config.yaml
n_head: 6
n_kv_head: 6
head_dim: 64
init: "normal"
init_std_down: 0.00282
lr_mult_qkv: 0.4
beta2: 0.98
schedule: "wsd"
MLP neurons of a small language model. Each row is named by its layer, matrix (up: input weights; down: output weights) and neuron, and shows model dimensions 224-351. Each number is 500 + 50 x the weight over its row's rms, rounded and kept within 0 to 999. Numbers have three digits each.
Before each neuron's rows, "raises" lists the tokens whose logits its output raises most directly, leaving later layers aside.

raises: "le.", "les", "les,", " statistics", " Points"
L11.up367:456391566467503502454558437404576547663533465618470473571491516566525507455496525469525488541435444574570457558490470426592423530552561470467537515482424554524530553451481453378472564430472534510509481521537567534499503490508520430503586484495527552499491515539475505543416494480411435494465537471515490458611569627560573429363496490461559473529495430565501514571470420516553475529465
L11.down367:418540586522515488463439447594483477410459511511511524431576454488531390437494404497467494542549453420548448558510504515501541486410588552458421419636411404540482527463528448464407450476530577524484518501603550532605465536507429488555578515532441437439439463530453560479461504484464491514509418544391519445407543424413532503586507455475417526562534502473454472511429518496449522481494

raises: " 188", " 194", " 1920", " 197", " 187"
L11.up1452:533527549540535567552550490575548456567551528509440441542436482588458522527453503402467384449546485509482490488436487499483514487457543475595376525562431499502528452471423429416592504501495507504472464505495543426504513552476427505485497451540531491449445520580562433436440472522576559418539423461512519427534564498439475578484426492457498532608570444535469537492455558598501562504550
L11.down1452:492524457517441657467536477539448468424427476446585557597434424541445489456421505553480527443517512460491496477487478485502544553499519483490404488460534514529435502567613471499492553435541541462525491526474470509525527423491593547485528535472509537551435416460558520509516535573455533531381503556486447400593564512529467512540478546448491513542545548492456414561416604523499450588410

raises: " its", " another", " their", " it,", " any"
L11.up695:524497571514464536493544530487528452516473474477490457510519455510495432483483508435415387406448523474537427555484489420467566527530542534508405436538490497621470551509418446513467579511577541467437627523542553591467471543466490528517564369475596400532518508529514525487556578660535525533463479515518502550535443625442477441510447538528499466520485482533589513584497522518481510535508
L11.down695:477484569477508564509507479498516567544511499388466550442464500517442527504539534540446590477522467569485499542558516497624505497559490521409419494529420551579516573601474443541495588454523423451506511445513569636542481497497565462515481450495537384573566564477552507449517506560418579558513549576461475505492544586491471450519523512492530494462521379544569561595569381462411489491482

raises: "or,", "or.", "or", "ored", "ops"
L12.up962:459531579499456463573517558531445460475507456459547415517482400547525532478523420483440487435510539540495495585492494489452454436477524401478497416574524610447475471584468496545489446543501557560510522457451479531486588517501457531515490553506535479498507528563557462394568473526603569470569582530566487532481599531413543619505451539495443448466557436591571483408458498529465476446469
L12.down962:421476457471619494502471457430499535497472454566427421494558434506458554550528456584485463532547544514533502499355464590550489488521512469481538506573455551661441471462579445531478581427475510488464535509511499555429471449483516492534475440477436512465455595522420562507544444514495445581479531510453487507542471582478502523567468468542566514430537551501489529491424582502592493521449

raises: "led", "ified", "rated", "iled", "ed"
L11.up185:518552560435514571440483550495529461564506493578500480523580507559398406465495523485444476446469470548466448551515500510576484466550545523475463388563471467523539561460498484393454532467461535405507426480484514416514455498473572453580390440475540468469480592530490508446541537578477566480556530543456506463425490486508520583525494544452643434511515487563556571497431492468454445507570
L11.down185:516523502556489444476416528572516513499455484444548554497542475515460511506454479536624553566508419540560433445499479495515473504508481495563584535459577450473511619541496432490538433510425527428423517537659487588480615555453512578577467426587452511500472506490569464489460491440407466561600486461447488519592560457522525465548431521442478549477560518587433471401517480538518593546543

raises: " its", " his", " what", " their", " it,"
L11.up1182:414544429584522540445503528528469470547493556511570524559572469466470553538526469508586517556517524481491554554430489508440480518468427459546537579451559458385548438428531495432548425506512538476572496566552487469487544527531564542508533605545480585476434509475480536508508470465573503468541521506514553494471400400554562461520492429481475489461600584464451498312515501465606456464548
L11.down1182:544493570467474579561537467420562493516519496490490475420447533560509411474566579432474527454447429536518407504546540447600500502552563530473423408510490461566536521537381489496508588521528473440399555468495548512571418484422493461551543402536592358478614513474492536507583587535476582473446434524461519492521489583543401501552520536481433490503426497548510572674511472437514470515485

raises: "ro", "re", "her", "rop", "roc"
L12.up1401:492475514585444433420514476489496485545506562589519435629510502532472533494498500493494489416529534538492506525477509501534576514557550429501508438484520473572379422415391400472573517440419423477517510494434562434449569556478578531486547512534560485523546472559489470540429522488502490463494405408465578402478429464488576545501531444477477519514527501567420561520536466537580501541476
L12.down1401:533478518521531458564581539506521546471529451562493611451553508486466463452438497479492473468505495492500453596519552532482453532443387460473430459546458603474563542523560491549517486505563608471543433499500519586389444435392510422478504507526569530465470455550323536475442480464438500512529477537516375493555486481413576436452467437545394493483511385462555522501439508542514463564523

raises: "ure.", "ure", "ure,", "ury", "ine"
L11.up33:410565512487515481505622517592547499529512494452469555518530433511438516500460478505521556489509560563553496512456466505506552502528485469561532487497442506503516491488356492500465527464494555490481562494484488477497499596548558530460589482524526551519420572587525574543468504518611448481579497512543436518419428494610543531491453518430481501544514426459536477444475500431561498473543
L11.down33:438582471475520484496448505406500378472508545449518557480471510494487561457452449583472418532416509462492544566559461560597535493566489536432480493479513542530556513488503479459509497385456574540411534510463412520464509522555514432474537505498461510463548555508461521545542477429492476432411449572506497503514535564507515531597560510526450564573485438419525478499439571536486450515501

raises: "ks", "we", "ve", "ll", "da"
L11.up492:414528458571477544489585503561478563505487534526489577530477527414472510433469440483520540456498504489461490470447483432529461412504452556543572537552544476393564492454501384552435491572535483527556641453548497523532514506543565493393535532431607536408410439539449521480491555482465528401654498494513488467477526539523511442508444436496494432490657467516500456554464463456480536441616
L11.down492:504512503461570518565499501454585452566610453496493553473493384426451495524495440520513496522457549400453481453450536443509516468486478461533506492504373461332509468588430576484535406498602553463498550524514460590476535466501513562525566560455547474469503411483557534402562504485536547591530467438564498514548440441457512500495567439485417476448517488489484395558411519523492586556511

raises: "ity.", "e.", "ate.", "ure.", "el."
L3.up671:499441585528485562543514521516507519526566488511542625547497462433422482445595448616402491524560431452412506564483391547430475525467568478584539488573476523524482418516419492546483432480492555461492461538435513483412496536482493457461572535538511501451561545496501469530468557526385497445469443524503553484531482602507519619494445415511491465586539539488596581578535558515541515477486
L3.down671:548601401561451381441448464461513407501431516439508443445524518478469359477471555471458518546529552506499496456520548521552514507446513497455453549543465419551514457520511429509488421513522450522515491459546613524502519509559472469516483582523547509539477570443488498536495486453519448547499534471432536394498454490440533441492545454503554497532465457509432544487502501533520508468520

raises: " this", " they", " it", " this,", " these"
L11.up692:497545526505416510526550464509581568498524476508467466569502400515482392451495526491488523470469538514533411552469487484535468519558397471468416520484390581616511477508474454432513540606517527537488517455525512358472390483483613557455464406459466457450501569482568491439528536574544430475511455495536550499481514490541439469518505533467440470449532516464451665558510485545507520565464
L11.down692:523489530440479514524509432512496634504485438481543461501461502427538503426464594477498527453456526503571468494567451480529490436513393479557507457564507635574581470515499502537562597546397437456466513525481492512406450432420494584502502424422437510607495502542519534595488476492491406519554460617537457528591491512505420437492496537464453634500402473456447516519436443556443573515435

raises: "ly,", "ly.", "ly", "ive,", "ist,"
L12.up1477:499417495558396518528537452479401387493517595499556529502447495528465384478481478339492632516469508503499451586471519428606372453435501438478493454526395420539490515435504581439416524612515576529529535519538449459481542457435462532424424472427541480533490510454508456324497464466575511459604516581464528475489590584489482481537474527515520509583524382441447567585520535562511458439571
L12.down1477:460474504475429441433495544499500508401440523517441517530493435514617428480452522479484582515459573437616503466517431567517542505533437464391453499416460490385529589570502458526437559526538444524521469415606497442412491449506603475537478488486628484448469488462467469526427433451501485513535472490415426512559448486497444426550544519448463632492486553547459508488435550424487474524487